config = dict(
    num_hidden_layers=16,
    hidden_size=256,
    num_attention_heads=2,
    num_key_value_heads=2,
    head_dim=128,
    intermediate_size=896,
    vocab_size=1603,
    hidden_act='tanh_gelu',
    norm='layernorm',
    norm_place='pre',
    norm_eps=1e-05,
    positions='learned',
    qk_norm=True,
    attn_scale=0.0884,
    bias='all',
    tie_word_embeddings=True,
    parallel_block=False,
    extras=['capped logits'],
    init='normal',
    init_std_qkv=0.0184,
    init_std_o=0.00326,
    init_std_up=0.0184,
    init_std_down=0.00326,
    init_out_by_depth=True,
    optimizer='adamw',
    learning_rate=0.00264,
    beta1=0.9,
    beta2=0.98,
    weight_decay=0.049,
    lr_head=0.0114,
    max_grad_norm=2.0,
    warmup_steps=386,
    schedule='wsd',
    decay_fraction=0.686,
    decay_shape='pow',
    final_lr_fraction=0.1,
    batch_tokens=131072,
    max_seq_len=256,
    doc_mask=True,
    train_tokens=809800000,
    max_steps=6179,
    dataset='wikipedia_en',
)
MLP neurons of a small language model. Each row is named by its layer, matrix (up: input weights) and neuron, and shows model dimensions 32-127. Each number is 128 + 24 x the weight over its row's rms, rounded and kept within 0 to 255.
After each neuron's rows, "fires after" lists the tokens most often just before its 100 highest values on Wikipedia text that the model never trained on. A number after a token or word is its count.

L7.up13 [117 148 129 114 138 126 140 118 118 101 134 107 125 104 145 117 106 105 105 140 126  99 128 120 143 142 133 135 121 123 133 146 117 183 119 107  82 100 179 129 144 120 115 135 126 103 147 129 144 166 115 151 149 102 105 120 177 104  74  99 133 130 130 116 113 111 142 132 113 179 142 135 123 157  89 127 177 157 147 119 138 115 139 125  96 139 115 117 119 173 136  76 155  92 143 180]
fires after: " s" 15, " S" 15, " J" 12, " h" 8, " H" 6, "ie" 5

L4.up423 [126 109 121 131 116 116 101 164 133 120 143 103 133 111 197 162 133 114 126 181 135 141 110 135 104 150 172 164 139 111 141 135 162 140 168 152 100 153 132 105 118 159 168 116 106 147 118 131 144 130 153  80 105 163 142  87 117  71  87 118 144 138  93 145 133 147  91 118 128  97 130 133 150 152 108 141 143 133  68 111 156  97 109 132 189 135 101  81 130 145 156  66 150 124  71 173]
fires after: " l" 23, " L" 18, "o" 15, " " 9, " V" 7, "a" 7

L7.up841 [159 151  84 131 143 113 123 113 166 119 160  92 132 141  99 150  85 178 107 107 125 102 124 120 130 106 120 146 116 160 115 159 112 109  85 109 154 143 163 142 166 129 161 119 151 132 182 191 145 118 110  95 158 115  92 108 146 188 143 106 152 141 123 106 109 118 112 148 149 111 135 129 137  87 121 108 110 106 111 135 139 142 121 111 105 131  59 135 135 137 115 124 155 101 142  91]
fires after: " h" 16, " B" 16, " p" 11, " H" 10, " b" 5, " O" 5

L12.up690 [180 142  88 128 155 114 139 142 179 111 118 122  80 127 174 115 123 135 115 131 131 140  94 135 106 121  86 152  93 165  98 137 130 138 100 105  82  89  86 124 108 161 167 103 172 157 103 109 143 122 108 115 110 146 153 124 175 113 116 135 169 114 142 105 151 164 131  96 141 132 107 113 146 107 160 183 119 180  92 116 138 112 105 126 140 139 115 143  94 157 130  88 139 102 120 165]
fires after: ":" 44, " /" 19, " |" 17

L8.up20 [152 134 105 159 182 196 123 141 113 135 116 126 140 155 149 133 153 151  87 103 111 142 120 165 116  91 116 115 143 151 101 140 122 132 139 129  91 120 132  97 120 133 166 144 131 115 142 166 134 134 139 149 137 164 119 139  80  76 140 143 114 129 136 140 118 146 134 109 151 160 114 153 124 115 107 129 146 145 144 132 157  99 148 152 122 163  93 113 149 123 120 134 111 124  93 112]
fires after: "1" 15, "0" 14, "5" 12, "2" 11, "3" 8

L13.up504 [121 126 155 103  98  88 109 111 150 137 139 135  63 107 116 125  85 151 125  89 125 166 151 122 158 138 106 140 145 106 153 143  81 122 146 138 126 115 130 111  53 141 100 118 161 128 122 130 117 147 126  77 154 141 100 106 160 137 114 107 131 158  77  98  87 117 124 160 156 153 106 159 133 156 129 129 118 144 146 137 119 174  60 139 164 162 161 101 142 144 161 148 104  92 175 122]
fires after: " on" 17, "0" 14, "On" 13, " On" 5, " te" 5

L5.up217 [141 150  88 111 142 165 106 117 172 137 140 128 101  97 138 153 151 124 105 124 121 136 143 163 119 103 133 138 154 123 116 135 142 121 104 104 134 151 116 159 140 185  95 140 176  78 147 117 184 158 158 110 168 139 133 160 129 143 112  84 136  89 153 144 159 194 147  95 130 145 107 118 128 135 174 156 112 130 110 136 147 153  98 143 156 103 133 155  94 158  99 136 100 133 126 106]
fires after: " August" 14, " June" 14, " January" 13, " February" 9, " July" 7, " May" 6

L4.up74 [101 141 115 125 107 127 151 111 148 118 115 132 163 133 159 171 118 131 124 135 153 117  90 110 118 134  87 147 120 120 115 149 162 122  97 149 135  98 119 131 107 141 164 126 146  98 130 124 119 128 126 115 141 130 131 161 163 116 148 117 148 148 131  99 135 139 139 116 125 144 137 140  88 127  74 101 116 150 150  89 113 101 145 152 152 110 105 122 103  68 139  85 160 116 110 157]
fires after: "at" 13, " t" 11, "oc" 8, " ret" 8, " f" 6, "a" 5

L7.up378 [126 144 112  85 113 121 124 172 146 130 159 100 140 134 111 150 106 140 153 129 128 164 125 141 138 147 155 155 123 144  93 142 132 123 115 128 109 102 148 105  98  72 122 130 163  85 118 135 128 152 123 124 219 160  91 108 101 135 152  81 141 134 113 116 190 133  93 135 135 131  91 131 136 147 143 110 123 152  90 135  99 140  76 107 133 148  74 135 143  98  99  86 118 104 115  97]
fires after: " m" 17, " s" 13, " sim" 10, " M" 7, " b" 5

L6.up250 [ 93 143 103 129 117 140 110  50 152 127 146 121 123 124 101 146 164 146 117 173 113 101 160 105 127 152 155 101 118 115 129 158 126 157 119 124 100 133 146 126 121 101 114 113 144  79  80 140 133 109 128 147 159 146 144 171 138 146 124 150 115 135 105 131 142 155 121 143 105 172  91 136 115 140 105 126 134 127 159 170 126 108 130 131 132 178 104  97 132 172 131 109 123 115  95  99]
fires after: " f" 20, ":" 13, " s" 13, " S" 10, " J" 9, " ev" 5

L4.up382 [104 163 140 192 133 140 140 151 129 123 136 140 102 105 158 142 142 160 147 148 130 105 130  94  98 111 106 161 135 161 109 143 102 117 101 151 135 143 118 105 151 164 104 101 132 116 141 136 164 146 157 150 167 136  69 144 165 125 106  97 110 136 121 127 133 146 143 129 143  89  88 143 145 141 116 184 128 100  80 151 160 103 128 129 102 156 125 123 154 134 118 147 183 104 116 148]
fires after: "2" 32, " Cal" 8, " n" 7, " F" 5, " f" 4

L4.up508 [145 156 103 114 121 113  73 134 143 148 166 107 130 152 136 120 106 137 107 133 105 163 103 128 144 157 122 111 131 119  90 150 128 135 133 120 178 104 104 110 110  96 113  99 155 103 158 110 137 123  70  81 165 101 109 116  74 137 126  98 188 138 141 113 133 108 114 127 159 107 139  96 114 124 144 157  98 104 109 151 125 139 115 138 140 147 141 143 135 144 127 140 120 117 112 118]
fires after: " sim" 14, " Ad" 11, " m" 10, "ib" 10, "em" 6, "ust" 6

L7.up315 [131 160 109  83 151 124  78 139 146 129 125 129 138 126 134 119 179 114  99 111 133 120 152 113 147 149 167 140 169  97  82 153 158 129 128 116 146 141 114 109 106 138 148 103 133  77 148 124 134 101 118 158 159 119  62 106 105 104 119  77 129 149 149 142 102 142 147 110 170 155 113 125 142 110 145 118 118 157 144 122 136 133 109 129 126 167  91 111 117 107 131 145 178 120  93 126]
fires after: "." 55, ".\n\n" 10, ")." 5, "A" 4

L7.up839 [107 149  92 193 137 159 121 121 159 122 144 154 138 119 182 148 152 142 128 166 115 111 130 104 115 147 117  99 137 147 124 131 124 106 114 110 107 121 128 118 109 115 167 171 174 100 138 163 152  87 125 116 160 122 169 120 119 132 138  80 126 118 119  88 158 168 139  95 127 166 123 131 106 156 105 146 113 152 124 117 153 110 133 121 204 133 126 130 103 135 131 157 123 116  62 119]
fires after: " f" 17, " kn" 11, " s" 10, "at" 8, "um" 6, "ar" 4

L12.up584 [134 166  87 168  88 106 129 188 130 108 145  93 107 172 162 147 138  68  88 183  95 106 169 137 100 109 104 116 161  97 117 132 130 137 109 127 125 109 112 121 126 113 131 109 156  99 123 131 177 111  83 118 143 133 131 128 146 126 148 116 151 123 116 144 142 109 117 109 147 138  73 121 150 146  84  78 160 120 129 105  93 137 120 138 153 158  45 110 123 135 109 117 108 114 106 100]
fires after: " " 32, ")" 11, "3" 9, "5" 7

L6.up208 [140 166 140 102 127 140 128 154 122  95 143  98 159 143 152 159  74  88 150 144  92 130  89 132 139 121 124 131 124 136  97 135 123 147 104 153 119 161 105 101 142 147 166 146 122 103 104 135 179 109 164 117 144 129 119 137 146 116 112 131 120 128 117 121 168 126 129 171 156 136 135 185 134 132  89 139 178 105  92 133 137 119 124  98 140 173 124 105 158 107 100 139 156 126 124 150]
fires after: " l" 27, " L" 6, " f" 6, " S" 5, " cl" 4, " n" 4

L10.up379 [185 155 107 180 160 140 118 106 179 149 124 134 137  65 122 122 113 118  98 125 106 111 115  79 125 122 113 143 112 174 141 151 138 138 135 126  82 121 159  95 145 152 133 123 133 101 159 140 122 157 136  67  87 141 142 107 125 129 162 144 114 123 157  64 155 128 126 142 132 125 114 109 110 124 113 141 122 123 118 164 115 130 103 149 132 152 119 125 143 161 133 143 104  95 184 165]
fires after: "-" 17, " (" 10, "z" 6, " •" 6, "ime" 6, " C" 6

L6.up169 [159 180 102 152 129 135 130 113 181 136 136 103 137 175 111 177  96 116 154 119 159 131 125 128 131 106 120 172 138 146  76 148 140 132 107 163  98 161 111  82 100 144 119  95 182  82 159 113 142  86 125 131 151 150 110 128 113 122 142 121 109 123 141 150 146  93  88 117 181 143 113  98 143 125 148 142 124 149 112 138 150 123 103 129 156 140  77 118 149 135  93 122 142 100 121 121]
fires after: "." 23, ".\n\n" 22, "," 8, " (" 6, " \"" 5

L9.up70 [141 151 163 103 131 129 131 119 129 139 147 150 107 129 140 107 157 148 121 163 110 123 144 103 154 110 143 129 181 123 127 155 115 125 122 136 133 171 131 121  89 132 184 142 125 134 126 105 120 129 143 143 160 138 109 141 144 126 132  67 140 147 111 154 113 126 165 172 135  99 139  87 118 104 161 100 158 130 130 131 100  83 154 151  92 163  88 121 164 113 145 182 153 126  97 118]
fires after: " is" 32, "A" 10, "." 7, "ord" 5

L6.up592 [143 149 105  90 119 132 136  98 190 124 135 163 117 141  81 175 133 121 139 169 170 141 124 136 120  94 158 131 103  98 119 141 114 124 120 123 126 187 124 136 140 147 177  88 130 139 157 160 159 147 139 138 146 149 117  86 132 113 163 135 137 128 110 100 131 141  88 136 127 107 102 116 140 122 111 148 138 126  59  62 104 169 116 119 132 145  90 142 106 106 129 120 154 141 132 100]
fires after: " B" 16, " d" 14, " b" 12, " D" 8, "B" 7, " L" 7

L5.up596 [134 140  92 134 137 119  96 116 119 121 138 135 129 118 108 173 118 112 131 107 133 136 115 114 105 129  99 147 123 154 117 148  74 169 133 171 100 128 168 122  94 126 162 125 125 179 155  84 145 173 113 138 124 109 128  94 167 147 145  80 122 166 143 159 126 159 126 162 126 174 100 106 131  90 159 118 121 137  97 142 109 137 119 155 130 142 120 142  95 101 145 127 172 145  82 115]
fires after: "0" 41, "," 16, "8" 12, "7" 6, "3" 5, "1" 5

L4.up705 [115 142  97 129 142 133 106 129 115 143 127  96 131 133 184 134  80 158 132 156 152 155 110 106 124 124  93 145  79 128  93 140 158 165 121 146 118 185 123 130 120 110 133 126 119  78 160 164 178 132 139  69 164 115 112 102 112  97  93 116 138 116 147 110 116  96 175 132 147 145  94 154 135 114  97 145 158 105  95 155  93 142 157 139 152 180 118 132 136 173  85  88 161 120 129 160]
fires after: " l" 15, " O" 12, " o" 10, " L" 10, "ro" 8, " s" 7

L7.up871 [147 139 104  89 111 106 112 115 162 105 110 142 127 120  93 133 133  81 126 145 145 155 116 142 115 124 117 129 169 129 124 144  91 135 139 126  85 127 157 152 105 121 142 108 206 164 138 136 113 161 131 142 140 136 157 143 121 142 100 128 124 155 113 147 102 143 138  98 135 127  72 126 110 130 112 139 141 138 108 156 119 134 148 141 139  90 125 125  87 114 152 104 146 121  79 128]
fires after: "2" 14, "1" 14, "3" 9, " B" 7, "el" 6, "6" 5

L9.up484 [142 128  96 158 140 126 142 148 104 154 130 161 113 146 175 120 144  84 116 138  90 108 179 114  97  98  97 121 121 119 105 136 131 151 140 122 127 109  99 159 123 155 136 110 160 114  79 175 147 160 101 125 102 126 148 125  99 139 150 137 139 141 115 115 111 117 129 113 125 126 100 139 112  72 112 109 125 147 150  94  90 130 152  92 164 142 132 107 110 125 103  90 146 153 134 107]
fires after: "2" 15, "7" 9, "5" 9, "." 9, "9" 8, "0" 8

L5.up260 [128 127 134  87 154 133  99 129 153 180 142 128  79 108 138 162 132  96  81 172 107 139 119 130 165 133 125 113  99 111 115 131 130 178 112 134 132 102 191 110 118 171 152 123 145 103 160 162 125 128 140 130 141 144 112  94 169 108 120  79 136 163 129  97 130 107 165 112 132 140 131 116 118 117 125 138 137 139 140 132 152 102 142 114 115 128 118  89 132 123 176  98 121 168 107 144]
fires after: " s" 27, " S" 13, " " 12, "ou" 10, " f" 8, "ort" 8

L4.up459 [153 150 104 139 177 124  95 190 112 104 134 129 119 153 141 137 124  54 127 116 113 118 137 140 120 118 128 154 155 113  99 151  80 105 142 111 141 139 103 154 141 162 109  91 125 104 134 159 147 125 130 140 130 136 149 104  69  98 184 119 141 135 123 167 144 129 125  95 144 136  82 140 126 143 100 100 145 113 120 110 131  99 149 121 134 161 107  91 182 109 170 102 122 130 109 123]
fires after: "." 15, "3" 12, " c" 11, "5" 10, "/" 5, "k" 5

L4.up306 [132 168 122 120 126 122  96 128 110 106 130 131  68 130 171 134 110 138 184 173 101 105  96  91  99 117 113 155 139 118  77 159 105 153  80 126  69 130 152 121 114 118 146 138 141 144 114 134 171 150 163 128 167 107 152 122 144 145 128 107 132 120 167 111 165 119 185 140 128 150 146 149  96 135 125  83 131 147 149 124 118 114  86 112 161 132  99  97 117 162 129  86 147  84 110  99]
fires after: " one" 19, " l" 7, " L" 7, "l" 7, "el" 7, " N" 6

L12.up171 [101 140 127 102 149 135 141  82 119 129 114 100 128 103 159 122 161 135 107 166  58 140 122 128 115 133  79  95 188 151  99 132 132 126 129 147 125 159 102 132  98 165 119 135 128 131 115 132  99 120 197 126 139 141  95 135 136 124 121 122 145 104 146 151 141 181 133 106 167 114  95 111  92 137 106 149  89 112 123 132 118 121 112  97 126 129 139 176  93 180 124 130 185 126 121 134]
fires after: " F" 11, " A" 11, " f" 11, "mer" 8, " eff" 6, "le" 5